config.toml
num_key_value_heads = 14
vocab_size = 5945
norm_place = "pre"
qk_norm = false
parallel_block = true
decay_shape = "linear"
z_loss = 1e-05
train_tokens = 742300000
MLP neurons of a small language model. Each row is named by its layer, matrix (up: input weights) and neuron, and shows model dimensions 80-207. Each number is 128 + 24 x the weight over its row's rms, rounded and kept within 0 to 255.
After each neuron's rows, "fires on" lists the tokens most often at its 100 highest values on Wikipedia text that the model never trained on.

L3.up333 [125 124  90 149 161 139 117 129  75 112 109 127 116 116 114 143 112  96  86 154 121 110 119 135 132 118 171 121 109 160  87 115 152 177 126 106 146 147 108 129 158 140 125 121 154 116  99 107  91 128 175 119 164 157 130 137 145 141 120  86 171 134 143 128 121 136 167 139 146 118 152 141 115  91 172 133 122 156  90 128 132 136 139 126 105 218 116 141 129 124 124 144 103 151 122 140  97  91  97 147 166  97 124 111 125 154 161 151 135 110 126 100 141 118 141 114 131 142 129 133 127 114 141 129 153 114 131 158]
fires on: "em", "is", "ep", "i", "p", "im"

L5.up640 [144 100 117 106 154 163  98 144 140 177 129 142 135 143 139 131 142 145 115 116 143 166 103  71 133 140 157  96 125 128 135  89 119 125 106 101 117 146 126 115 140  94  89 153 139 109 131 136 128 103 152  52 144 133 144 148 152 125 135  86 149 116 126 122 123 128 126 108 118 106 139  85 102 132 131 136  95 109 113 179 155 146 125 149 118 133  87 138 101 126 157 115 134 120 145 125 137 122  90 149 118 109 134 154 133 140 146 191 132 110 140 104 107 111 123 120 112  94  87 124 139 124 102 169  96 112 152 127]
fires on: "ep", " dep", " cons", " re-"

L4.up286 [121  90 100 140 109 129 143 155 102 150 127 113 141 127 172 109 100 130 157 128 128 130 136 118 131 121 147 126 118 135 132 122 115 151 155 135 163 119 125 141 162 118 127 172 173 123 112 113 137  91 126 120 179 151 128 102 205 102 173 136 145 148 163  97 117 120 187 104 118 120  92 144  91 139 146 164 115 169 112 149 113 179 126 137 108 106  68 122 135 127 200 166 135 175 154 124  98 127 123 109 144  94 126 142 131 170 115 113 161  92 100 129 150 112 115 121 155 134 131 122  85  78 130 130 105 102 124 156]
fires on: "-", " •"

L7.up354 [104  89 152 107 164 175 110 148 125 147 127 104 150  93 145 119  87 109 107 124  90 114 136  92 133 102 148 111 148 142 116  89 142 184 143 118 104 136 147 117 125 144 127 133 146 137  93  72 109 124 178  92 140 139 119 134 112 145 112 106 128 136 109  95  76 135 136  96 126  89 102 182 140 137 108 127 104 126 137 128 125 154 144 167  97 148 132 108  80 135 143 164 108 135 122 109 108  91  85 151 149  94  95 161 147 129 186 176 161 149 144 114 155 115 163 153 135 110  84 128 123 139 115 152 128 151 164 146]
fires on: "l", "al", "re", "il", "el"

L4.up406 [156 118 136 124 122 128 146 114 106  79 155 121  89 143 129 133 132  86 110 115  90 154  90 168 114 157 156  93 109 146 139 147 122 145 157 142 130 136 109 148 121 114 146 116 127 127 120 159 129 150 158  99 128 123 117 111 129 163 146 111 184 128 123 112 118 113 128 119  98  83 146 146 121 140 132 137 101 193 106 110 145 112 117 116  97 140  90 136 127 160 143 157 109  88 170 209 150 103 123 103 126  91 122 143 114  72 103 128 102 107 143  81 128 127 109 120 150 103  93 129 162 121  82 123 132 162 125 134]
fires on: "6", "8", "0", "7", "5", "3"

L2.up772 [110 158 127 173 158 134 105 165 131 131 150  65 107 129 145 154 128  95 141 149 142 147 133 154 130 144 157  94 112 154 101 105 129 137 148 112 160 124 144 134 145 147 124 101 140 119 110 155 120  64 130 110 147 101 165 119 114 135 124 107  97 123 138  91  98 107 137 107 107 114 128 137  99 129 130 136  91 124 132 145 158 137 137 135  54 146  47 166 130 174 112 143 110 120 112 116 128 122 140 162 146  75 137 138 191 133 148 123 131  67 143  97 109 110  83  98 101 147 156 119 137 128 118  71 101 141 136 167]
fires on: "ch", "7", "th", "0", "==C", "n"

L3.up472 [115 134 164  91  88 114 152 148 116 129 176 139 124  70 100 111 171 113 124 132 125  98 150 121 130  83 131 128 114 141 118  82 156 148 179  85 134 154 179 154 166 157 109  88 118 130 108  90 120 126 139 105  97 120 162  83 139 110  92 135 127 138 150 118  86 155 132 106 156 126  98 176  92 100 132 107 134 178 145 143 123 153 153 180 143 126  97 126 146 169 191 169 161 129  97 134 170 115 127 112 155 116 121 122 136 177 106 115 158 109 123 147 172 127 120 109 144 121 135 140 107 154 106 110 124 133  96 130]
fires on: "The", "ful", "ical", " The", "ord", "m."

L5.up746 [162 122 136 141 144  80 158  82 138 111 123 119 110 123 173  67 170 118 101 104 134 126 108 154 136 113 135 103 159 142 124 121  99 164 116  76 173 118 144 109 128  79 102 121 132 103 107 105  97 126 127 134 139 123 113 148 129 108 156 119 110 139 127 131 115 102 128 125  75 116 147 114 139  82 154 134 141 131 105 120 152 120 169 169  93 139 130 132 118 169 140 122 128 125 157  96  80 131 128 122 142  91 121 208 112 113 179 118 163  88  96 146 101 126 164 123 144 146 161 143 109  99  96 139 137 154 137 107]
fires on: " per", "ot", " sim", " port", " Website:", "e"

L4.up200 [133 131 119 174 118 135 134 137  76 105 104  98 112  90 132 139  84 127 103 109 101  79 128 172 121 120 141 121 100 146  80 142 142 164 140  99 117 165 148 133 139 120 156 115 135 123 126 121 119 110 111 129 133 133 128 127  94 139 148 121 164 122 131  86  95 151 160 135  76 121 170 133 117 109 130 175 102 124 130 124 138 134 116 106  86 179 149 133 127 144 173 164 136  86 128 180 116 137 110 193 164 130 130 164 118 100 101 183 135 117 130 129  99 139 126 102 140 160 164  79 148  87  92 166  79 139 103 137]
fires on: "7", "9", "8", "4", "0", "5"

L3.up173 [ 92  78 134 139 124 114  77 104 121 142 114 140 114 119 122 113 108 110 131  60 111  89 123 109 112 145 146 127 125 158 102 125 125 188 147 105 107 151 122 135 128 124 144 162 151 148 113 137 154 121 146 150 122 146 145 104 171 139 142 132 188 104  69 116 112 138 127  96 110 104 173 158 112 156 100 114 148 126 108 111 130 130 119 115 106 156 150 131  98 161 170 133 133 125 140 109 101  83  69 150 164 132 104 117 175 137 150 145 127  98 109 127 107  84 158 132 121 134 132 156 110  63 147 140 151 136 173 121]
fires on: "re", "ol", "ap", "al", "all", "l"

L3.up574 [127 117 107 116 116 159 165 146 128 112 137 119 128  96 155 166 116 159 155 137 128 126 169 148  82 173 145 116 103 152 126 127 100 133 140 130 124 119 138 164  80 179  76 114 156 144 113 122 105 110 116 114 139 141 143 115 145 113 116 120 150 150 133 105  66 127 128  95 130 140 117 160 102 106 171 154 103 127 123 144 116 121 162 100 119 100 101 133 133 157 172 121 107 105 136 126 117 144 132 104 115 114 161 120 167 146 135 138 112  90  92  98 165 108 152  87 135 116 149 113 132 127  88 115 138 121 121  86]
fires on: " \"R", " \"M", " \"C", " \"L", " \"I"

L2.up577 [102 123 107 140 113 134 181 104 104 127 150 157 128  65 137 139 161 137 115 136  89 147  89 135 129 125 157  91 107 125 143 137 107 169 136  96  93 132 139 166 210 115 138 134 122 147 133 119 118 137 105 131  95 142 133 146 109 153 155 111 172 164 121 120 106 132 166 124 118 118 131 139 109  98 110 134 121 145 116 115 133 144 148 119 141 177  92 115 145 125 159 112 128 132 143 130 158 131  97 120 134 167 110 165 139 184 134 168 156 111 117 142 116 116 130 113 165 125  98 108 100  99 116 122 129  83 125 127]
fires on: "-", "ill", "ary", "ad", "eb", ":"

L3.up312 [126 137 118 151  82 131 145 146 109 143 120 102 130  79 144 142  86 146 173 148 135 149 132 123 148 143 114 149 120 169 105 151 109 141 134 111 157 117 127 115 122 102  97 106 131  92 174 115 135 112 141 153 155 149 126 125 101  83 114 109 157 130 132  98 126  89 136 147 123 146 119  81 119  90 140 158 133 108 124 137 150 138 114 144 146 126 158 155 113 126 100 138 122 116 141 152 155 140 110 121 106 117 150 180 126 125 142 129 146 118 192 105 109 146 119 125 126 176 174 147  89 120  93 154 144 166 117  44]
fires on: " his", "od", " Two", "am", "age", " Tim"

L2.up168 [114 139  72  72 131 145 119 137 102 141 151 121 124 104 115  80 133  86 156 148 113 108 170 145 110 124 157 107 101 146 107 112 135 150 115  53 145 132 118 164 130 103 150 130 135 125 111 164 138 122 100 105 118 114 146 152  81 134 151 115 133 132 139  82 131  99 111 118 116 134 116 144 144 170 143  94 123 173 111 134 117 135 132 136 141 150 147 151 127 123 134 136 127  84 136 143 135 119 177  84 109 145  82 166 103 149 109 111 117  91 139 148 168 147 128 180 158 155 127 196 111 141 149 130 155 144 123 116]
fires on: "m", "iv", "ib", "ain", " ISBN", " ="

L2.up805 [142 112 134 109 132 152 149 147 163 117 132 147  72 134 141  99 125 119 122  94 118 108 152 106 161 146 115 102 123 169 122 110 126 134 158 131 109 153 162 138 102 133 103 120 127 113 150 160  97 176 116 138 138 124 125 127 154 112 104 129 165 137 104 129 120 137 135 134 146 101 153 128 119 144 159 119 101 151 121 165 104 130 137 170 132 142  95 166  99 141 141 123 121 136 146 141 163 123 133 113 156 113 141 136 137 153 181 118 162  81 110 115 104  97  97 113 130 147 165 114 140  75  91 139 127 119 117  94]
fires on: "erson", "aw", "ack", "am", "oot", "ike"

L3.up150 [149 126 111 124 150 142 143 133 113 129 118 124 121 134 178  76 106  90 115 139 111 143 122 105 165 172 147 135 138 162 132 114  89 147 138 149 108 185 119 139 158 110 161 126 157 133 114 157 102  98 128 138 153 141 122 126 101 147 143 101 138 126 110  84 129 140 143 144  86 124 124 177 157 157 179 115 102 148  94 169  98 144 186 151  58 142 154 142  66  93  93 112 104 142 137 157 121 118 135 104 130  57 154 166 120 106 130 124 118 122 124 114 103 114 144 104 127 120 128 108 124 108 104 139 120 158 153 108]
fires on: "ar", "ut", "U", "-", "t", "ur"

L5.up391 [128 170 141  97 160 152 128 125 119 128 126 145 119 122 197  70  98 130 165 123  99 156 125 155 131 135 120 105 138 146 103 133 118 198 111 120 100 100 127 129 147 131 119 141 148 135 105 119 112 146 136 100 171 141 104 113  75 186 122 133 136 127 114 113  75 140 149 151 127 114  91 169 135 130 110 128 180 154 111 118 133 143 120 121  98 147 156 175  86 108  80  97 117 126 124 170 107 131 133 135  87 114 108 128 102 127 131 100  98 102 123 125 157 112 150 132 164 153 177 100 136 100 128 138 121 122 113 146]
fires on: "-", "y", "s", "t", " |", "ar"

L5.up102 [137 110  82 103 135 136 128 156  69 142 150 148 125  87 140 141 154 106 132 133 104 129 175 119 154  96 145 124 111 136  90  87 102 121 157 141 123 171 135 103 165 132 118 152 134 118 116 129 121  92 143 106 120  92 158 116 182 117  80 127 146 165 144  89  72 128 115 115 126 145 131 112 139  97 113 121 138 151 146 158 128 157 162 156 117 133 168 147 117 141 166 168 159 122  97 127 140 118 122 144 102  91 169 160 126 171 115 150 127 135 134 127 105 102 136 128 165 161 143 126 113  92  99 156  99 139 129 120]
fires on: " the", " The", "The", "is", "ran"

L2.up108 [140 125 127 138 133 132 162 141 157 104 156 140 134 100 127 136 109  91 141 191 107 130 122 159 121 112 154 138 153 165  86 103 124 170 150  80  60 124 125 152 161 147 123 148 108 112 126 158 118 143 132 112 175 134 139 109 119 117 114 122 138 152 142 142 164 132 142  82 101  84 138 139 153 143  94 140 128 156  90 119 125 167 121 132 102 151 145 147  84  90 165 128 123 132 137 173 100 134 140 129  77  81 135 115 128 124 103 136 148 112 157 104 123 122 104  96 150 138 131 107  98 123 107 162  95 125  97 125]
fires on: "-", "if", "oc", "up", "ing", "ep"

L7.up310 [115 138 126 141 132 103 156 115 127 144 125 132 151 120 113  85  89 118  99 134 137 123 118 107 128 118 149 129 107 127 150 102 137 155 129 105 139 175 138 151 119 171 103 163 182 141 114 111 102  76 139 130 149 133 123  97 169 100 129  94 140 140 120 142 100 118 121  96 126 117 138 116 127 129 144 119  95 132 128 129 155 149 134 164 180 129 117 176 133 116 132  93  85 121 131 103 141 138 127 156  90 112 104 122 150 124 151 185 181 153 103  78 147 165 141 142  93 114  85 137 131 140 108 162 150 103 130 132]
fires on: " ", " a", " Jan"

L7.up787 [148 137 164 113 159 119 124 111 119 150  82 127 111 129  73 175 110 127 130 103 142 140 141 139  86 173 120 116 130  96 115 149 114 131  98 117 102 151 152 103 107 110 142 135 132 128 101 144 157 131 116 140 131 149 161 150 140 168  93 154 140 162 154 100 173  81 120 123  97 105 135 124 107  97 108 119 125 135 127 162 116 109 108 101 143 137 122 152 118 109 149 120 181 127 141 204 122 100 149 136 160 146 121 151 156 160 163  83 141 142 113 118 171 150 157 126 108 123  92 107 139 152 115 160 100 145 145  71]
fires on: " city", "and", "ant", "est", "V", "iece"

L2.up144 [149  82 167 146 164 119 113 164 110 124 117 110 115 102 126 159 154 120 121 119 149 132 132 168  91  78 137 114 111 171 112 110 138 150 133 101 128 114  99 136 135 176  92 121 129 114  58  82 127 144 139 143 140 148 134 108 167 106 172 105 138 150 137 137 137 155 155  49 132 105 118 147  87  98 128 118 121 108 132 114 136 185  96 192 117 143 114 119 114 142 133 150 109 119 160 123 148 126  92 140 158 124 121 105 117 157 136  88 181 128 124 108 165 158  94 158 127 161 113 131 114 109 122 145 117  99  89 111]
fires on: " res", "ing", "it", "d", "ed", " is"

L2.up461 [ 84 128  91 135 128 150 115 112  88  83 113 118 115 135 161 165  92 137 147 125  95 121 135 112 118 156 146 123  99 144 107 154 146 126 170 105 147 101 131 153 109 146  79 115 162 134 125 134  78 147 122 127 118 126  98 112 126 137 106  99 124 127  99 135 115 143 161 108 194 143  98 110 121 140 126 145 161 167 135 160 125 145 160  78 131 113  96 115 120 163 114  98 110  83 155 170 137 116 133 117 130 122 177 144 151 139 159 131 131 127 112 112 181  77 168 102 172 140 145 122  89 128  80 125 143 112 141 128]
fires on: " \"M", " \"R", " \"W", " \"B", " \"S"

L2.up565 [ 82  79 103 132 151 118 123 136 111 151 141 154 134  92 141 126 101 117 196  97  96 136 131 176 126 136 137 115  79 156  97 109 155 163 183  84  90 131 153 119 169 122 118 116 172 150 156  87  65  78 123 100 153 120 139 109  60 136 136 116 137 121 163 111 122 110 149  94 127 119 130 144 147 152 132 137 132 178 147 176 110 143 109 137 144 132 149 119 115 141 155 128 129 130 134 140  72 112 119 111 131  87 147 149 137 127 122 144 119  70  99 101 163 128 141 122 138 164  90 172 116 129 106 177 140 127 137 133]
fires on: "-", " /", "ib", "ain", "ur", "and"

L4.up554 [135 131 117 145 134 141 125 169 106 122 119 120 153 109 121 100 100 124 175 108 124 135  96  96 143 161 152  77 118 119 162 130 146 143 124 129 128 156 157 147 159 103 106 118 158 134 140 133 129  76 135  98 169 129 145 105 163 140 126  98 124 139 114 145 136  52 129  90 105 117 124 125 119 126 139 107  76 153 104 141 139 169 135 142 128 128 102 121  87 152 147 104  88 146 119 129  99 120 100 122 128 122 117  91 109 129 138 182 128 109 146  70 141 116 163 117 106 109 116 120 157  91 113 143 160 136 155 123]
fires on: " /", " ", " a", " an", " is"

L5.up401 [169 119 127 172 107 135 127 101  94 136 116 109 106  95 138 104 100  94 111 138 142  98 110 146 112 152 158 141 132 125 126 120 135 122 165  98 123 204 158 133 118 106 133 114 112 173 137 153 111  86 114 133 150 148 165 149  89 115 140 118 131 190 142  91 120 135 125 112 108 100  93 132  75 108 149 138  80 134 130 151 127 139 140 109 120 151 122 109 127 148 185 178 130 136 143 173 160 121 137 150 144 143 113 183 135 142 158 105 130 126  84 103 141 100 115 136 112 140 128 124 123 119 108 161  97 135 158 141]
fires on: "8", "9", "7", "0", "5"

L3.up297 [148 130 106  83 125 149 120 128  94  94 122 128 141 111 162 110 139 134 117 144 139  98 108 142 139  93 141 103 108 162  86 121 123 156 143 169 119 155 152 134 143 151  84 114 178 109 116 115 103 118 144 120 174 128  99  81 168 138 122 112 165 134 126 120 140 122 179  88  85 158 138 135 136  93 145 115 120 169 149 152 135 139 120 156 135 108  98  96  97 101  87 117 125 160 151 158 123 104 157 154 130  98 136 126 162 124 144 125 130  98 175 118 159 135 132 110 143 188  96 159 101  99 156 118 145  91 114 159]
fires on: "l", "h", "ov", "v", "r", "c"

L7.up827 [135 131 161 110 113  63 152 130 100 174 155 155 125  78 145 122 182 118 139 100 120 145 135 137 173 123 169 111 111 163 120  79 172 146 138  87  94 184 120 160 148 118  43 127 159 135 113 105 120 121 122 129 151 127 114 141 151 150 101 117 131 137 120 120  92 140 120 107 179 145 143 115 142 113 160 117 132 152 136 107 131 140 100 150  90 115 142 119 135 122 139  97 117  75 146 123 106 136 125 141 169 102 120 143 126  89 133 118 111 167 119  93 120 172 155 122 135 117 146 107  92 116 123 103 118 100 111 128]
fires on: "-", "st", "=", "nd", " '"

L3.up64 [136  91 118 157 170 136 129 146 103 104 142 126 114 108 158 141 122 109 129 111 117 139 132 147 139 117 191 125  70 153 123 125  97 124 144  87 183 175 127 184 161 170  87 130 132 103 115 124 106 137 142 146 135 148 138 161 102  96 126 127 151 141 143 124 131 120 124 121 137 155  98 159 126 109 102 128 164 151 142 121  84 131 132 113 127 142 131 105  81 135 146 114 150 115 127 147 117 114 139 115 143  94  85 171 155 153 136 104 120 124 102 118 155  97  85 128 121 144  88 109 126 107 112 116 152 116 121 128]
fires on: " an", "-year", "ey", "it", " out"

L3.up156 [116  98  85 139 176 157 184 104 104 135 154 113 134  85 145 113  95  78 117 134 132 133 113 134 123 150 107 106  96 123  91 136  82 126 162  91 132 126 132 161 156 119 155 132 173 154 148 130  80 148 110 127 126 120 143  84 152 153 133 111 120 149 164 136  93 124 129 159 117 190 110 149 119 116 138 150 112 130 145 124  92 132 112 128 158 103  96 150 118 106 147 105 116 144 163 183 120 118 117 103 157  97 122 135 148 103 135 116 127 121 132 103 126 141 139 110 140 155 108 107 139 104  92 137 156 141  98 121]
fires on: "er", "am", "D"

L3.up494 [161 117 134 148 118 125 141 165 112 128 106 148 123 151 127 138 139  76 104 145 140 149 136  89 127 132 139 134  64 138 103 111 138 171 150  92 113 171 131 135 151 111 133 143 136 124 146 144 133 102 110 152 132 152 160 139 122 147  99 122 158 158 123 130 141 126 175 137 138  92 124 136  96 145 112 130 134 142 125 125 137 125 117 122  91 147 110 121 113 115 155 122 159 140 126 183 142 123 103 168 167  96 162 155  67 108 161 132 151  98 168 101 107 124 125 102  73 131 158 117 132 126  59 127 100 172  83 115]
fires on: "7", " 9", "8", "9", " 1,", "1"

L5.up783 [ 98 131 121 150 149 156 134 151 103 107 157 142  96 113 117  85 116  73 139 135 157 135 114 154 139 124 125 153  78 117  87 126 110 133 166 127 110 104 159 144 121 129 103 108 143 142 128  59  82 102 118  78 150 157 140 146 146 164 149 129 134 118 111  65 141  82 136 157 116 119 161 108 116  98 118  83  89 130 116 140 155 138 109 135  99 135 130 127  89 125 122 111 108 100 136 193 133 121 120  98 112 105 117 151 125 158 154 151 143 151 167 105 102 131 152 124 133 168 113  82 110 143 117 140 168 134 145  72]
fires on: "nd", "\n", "o", "m", "c", "e"

L4.up827 [ 77 157 153  99 145 135 154 153  86  75 145 135 150 111 131 122 155 105 143 132 114 126 139 150 132  69 142 107  98 138 118 101 170 137 155 154  69  97 136 128 133 162 118  87 137 100 151  92 102 105 129 114 164 129 112 121  78 142 140  94 122 157 138 130 104 138 188 132 119 109 112 157 140 109  88 163 128 159 143 100 120 161  75 133  97 129 124 185 102 106 108 113 122 156 129 120 121 127 146 102 117 126 161 190 137  73 164 151 143 137 146 135 133 155 149 119 140 105 139 125 146 114 139 152 151 159 149 181]
fires on: "in", " |", "ass", "-", "ung"

L7.up471 [123  93 156 139 149 148 151 108  99 102 131 106 128  94 168 109 177 117 147 108  94 148 146 116 138 125 145 159 107 189  82 125 167 138 145  93 103 126 100 145 117 105  82 147 150 173  99 101 148 125 141 145 148 134 109 116 139 146 156  96 130 153 110  94 113 162 138  90  77 141 158 130 120 137 129 151  99 145 165 139 127 190 117 199  99 157 108 135 145 150 122 124  97 147 168 134 144 112  80 121 139  98 158 154 138 148 142 112 139 166 107 118  95 163 104 111 142 106 149 135 131 127  97 150 164  83 118 123]
fires on: "z", "st", "av", "-", "ow", "m"

L2.up760 [114 118  80 145  98 165 137  97  77 129 120 114 132 130 157 135 124  95 153 112 104 149 131 130  96 120 141  87  79 125 107 143 137 174 157 146 155 132 110 160 140 116 135 133 105 158 120 136 124 100 104  94 136 139 110 116 155 156 132  92 167 124 132 134 135  58 178 110 157  96  66 114 145 154  91 115 130 148 110 119 129 153 131 177 127 133 112 127 137 103 145 138 184 147 157 132 134 103  92 126 139 115 106 142 134 135 101 152 141 152 107  88 175  81 149 140 140 124  93 150  95 131 158 136 145  97 107 131]
fires on: " (19", " /", "–19", "i", "=", " Released:"

L4.up596 [112  71 117 147 148 107 138 114 100 168 143 152 141 101 118 108 125 157 159 103 110 144 132  97 154 118 149 121 104 171 105 103  96 131 142  85 159  80 145  87  92 161 101 110 121 125 136 122 139 138 105 132 151 176 123  99 163 157 119 118 126 131 127  96 130 127 148  95 131 125 122 148  47 143 184 147 116 138 154 113 108 169  88  87 104 131 126 118 133  92 151 134 130 169 152 114  90 105 128 139 143 103 131 143 106 178 140 151 144 134  91 149 148 108 137  96 153 116 152 167 101 112 128 127 105 110 118 167]
fires on: "ro", "f", "-", "her", "d"

L2.up225 [153 105 136 108 109 130 168 109 113 134 134 137 112 124 178 100 150 129 126 128 129 125 134 182 142 132 130  64 142 158  84 145 143 111 138 109 163 101 171 148 203 122 122  87 178 147 122 136  93 118 110 114 112 122 135  87 158 136 112 126 166  89 150 120 119 153 130 117 134 154 125 148 137 110 141 146 118 158 122 150 111 131 119 129 149  90 133 105 117  78 133 139 117 104 158 156 100  91 100 111 142  86 157 137 198 154 135 126 187 119 124 120 141 151 189 118 150 158 136 151 132 131 115 117 157  98  79 144]
fires on: "ch", "T", "H", "B", "D"

L2.up531 [172 112 139 132 145 102 103 133 135  78 110 103  78  88 163 120 140  84 136 176 116 152 144 136 118 141 135 103 110 148 126 110  96 182 145 130 134 129 114 132 172 124 148 108 144 135 104  88  98 146 163 105 196 124 115 140  88 114 164 106 125 155 155 129 133 118 142  77  86 117 142 149 110 126 136 165 122 149 103 156 151 161  92 140  97 108 137 145  97 126 140 154 146 146 145 154  94 146 110 136 119 117 129 111 122 117 134 120 141 117 104 114 133 133 158  88 112 157 101 133 118  96 153 110 104 125  94 145]
fires on: "ed", "ing", "r"

L5.up396 [ 96 123 152 144 121 151 152 111  83 129 122 107 144 122 122 145 145 142 124 119 129 141 152 134 135 117 169 113 127 148 100 134 178 142 107 132 121 112  99 112 122 148  96 141 155 124 115  96 105 111 117 132 132 141 100 144  88 153 120 119 139 181 134 130 109 150 175 105 125 101 125 145 147  93 129 144 100 115 123 158 126 122  81  87 116 171 134 158  99 157 111 156  86 124 128 129 101 128 103 115 105 132 115 122 147 174 179 143 123 145 115  84 174  81 132 119 146 147 123 144  84 135 152 162 162 117 120 146]
fires on: "i", " Di", "ap", "&", "aj", "em"

L5.up620 [184 119 124 150 153 178 145 156 125  92 112 118 114 122 135 109 116 112 119 124 134  99  78 140  84 151 134 136 131 155 112 166 114 149 156 110  92 166 134 127 198 115 130 146 114 143 126 195 136 119 130 141 132 138 136 104 109 138 146 120 157 195 152 116 150 125 107  98  90 125 114 121 103 118 114 101 147 140  95 116 116 121 143 149 104 167 120 117 136 152 152 149 122  93 141 148 116  80 129 164 153 139 105 121 112  98 100 131 123  91 147  83 152 132 121 137 116 129 121 115 146 116 111 109  81 142 133 125]
fires on: "7", "9", " 0", "8", "6"

L3.up479 [ 95 155 126 110 107 148 120 109 171 158 138  99 134 127 155 113 146 130 112 112  82 154 119  86 124 153 166  77  75 151 144 109 150 162 168  99 113 110 133 164 149 149 133 113 119 157 113 171  92 112 164  99 134 142  90 108 113 141 135  96 157 160 148 124 138  86 144  82  88 106 144 125 102 110 119 143  91 130 149 158 108 160 130 125 141 132 102  93 113 169 120  99 101 140 127 131 113 141 126 157 102  65 132 136 199 117 168 131 124 110 126 120 106 113 171 107 150 120 156 175 104 125 128 141 147 110 133 144]
fires on: "l", "er", "ter", "n", "ic", "and"

L4.up228 [126 140 149 137 139 124  94 150 139 146 132 142  98 116 132 121 132 177 136 135 153 135 150  96 123 128 150 122 118 170 110 126 146 138 126 136 139 139 150 109 190 121 123 125  92 154 136 117 106  66 142 142 162 103 150  94 100 103 118  88 140 114 153 147 138 123 108 127 137 114 159  99 116 142  97 185 100 142 131 126 178 164 124 160  86 141  98 113 133 175 142 136 107 130 120 131 151 124 114 133 153  75  87 137 147 176  95 149 136 101 108 130 141 115 148  60 161 125 127 132 155 112 108 155 118 150 117 136]
fires on: "p", " each", "th", " sp", "7"

L3.up422 [101 134 120 118 120 141 110 154 132  96 130 135 117  91 116  83 149 135 171  84 119 100 137  91 134 189 158 101 129 136 122 135 102 179 143 100 134 117 117 143 147 106 119 171 137 123 117 156 119  83 176  92 145 189 107 147 119 113 141 118 161  60  98 111 116 118 103 104  72 113 161 157 109 116 147 146 131 122 120 140 126 127 159 128 109 181 131 105 112 134 159 136 138 153 147 123  99  89 106 173 134 140 133 158  87 114 156 124 156  94 127 158 119 127 152 122 117 117 125 110 108 116 116 162 137 151 120 125]
fires on: "al", "ar", "re", "le"

L4.up859 [143 127 119 112 173 153 162 142 120 102 154 145 108 129 123 156 110 122 135 149 101  97 143 132 121 156 166 161 124 142  85  98 127 107 130 138 139 100 115 134 117 133 140 170 121 122 137 121 109 129 134 111 120 141 145 138 118 112 113 130 162 135 160 120 145  83 164 128 155 177 113 136 112 139 120 106  74 134  89 112 135 156 125 125 118 145 105 112 127 114 133 160 108 121 134 183 137  96 165 131 132 118 138 125 136 201 170 163 143  87 132 106 173 151 160 117 140 158 131  94 152 147  92  85 159 140 103 111]
fires on: "\n", "F", "B", "o", "P"

L4.up309 [167 131 157 152 117 104 103 134 136 161 142 118 107 106 113 111 141 145 119 118  95 119 117 100  55 107 146  90 143 143  88 148 147 166 168 113  86 133 131 166 135  92 109 118 130 161  85 155  92 130 118 113 112 137 144  71 117 151  93 126 142 154 122 114  98  92 130 116 132 116 128 140 113 101 162 125 122 158 114 124  98 147 124 181 152 124 130  91 120 145 149 129 154 141 156 142 115 146 134 188 131 123 104 117 141 112 158 144 163 112 118 110 135  96 150 113 159 188 114 159 150  71 130 157 139 165 162 143]
fires on: "n", "N", "ov", " States", "er"

L2.up28 [124 133 129 154 127 134 136 163  75  96 162 161 119 126 129 163 134  99 159 118 129 101 173 111 118 133 145 105  73 142 116  89 105 149  93 111 134 104 126 145 123 124 142 108 159 150 127 116  69 123 159  85  94 142 133 142  93 161  94 129 132 122 129 127  94  83 138 115 124 162 123 154  93 141 132 119  77 128 138 115 157 138 108 113  90  93 111 114 132 161 154 121 113  94 135 166  89 102 131 137 139 112 132 122 136 107 134 138 136 115 129 130 125 119 176 123 132 159 152  96 132 141 135 123 165 127 135 113]
fires on: "\n", "n", "o", "ac", "c"

L4.up218 [126 121 107 118 140 148 129 130 147  86 135  90 108 123 180  55 153 142 145 113  97 150 150 119 124 120 157 152 141 134  90 116 127 191 139 130  83 141 152 130 149 114 108 145 184 121  73 123 139 166 163 115 127 131 102  95 153 120  98 112 126 103 134 111 132 111 141  99 102 146 161 105 115 118 130 122 154 102 124 143 138 170  88 148 115 125 128 104 123 113 170 141 113 160 140 142 105 103 114 128 164 119 129 151 120 125 162 121 138 132 158 107  86 112 142 170 151 172  89 177 107 130 140 113 105 119 130 163]
fires on: "l", "h", "n", "el", "en"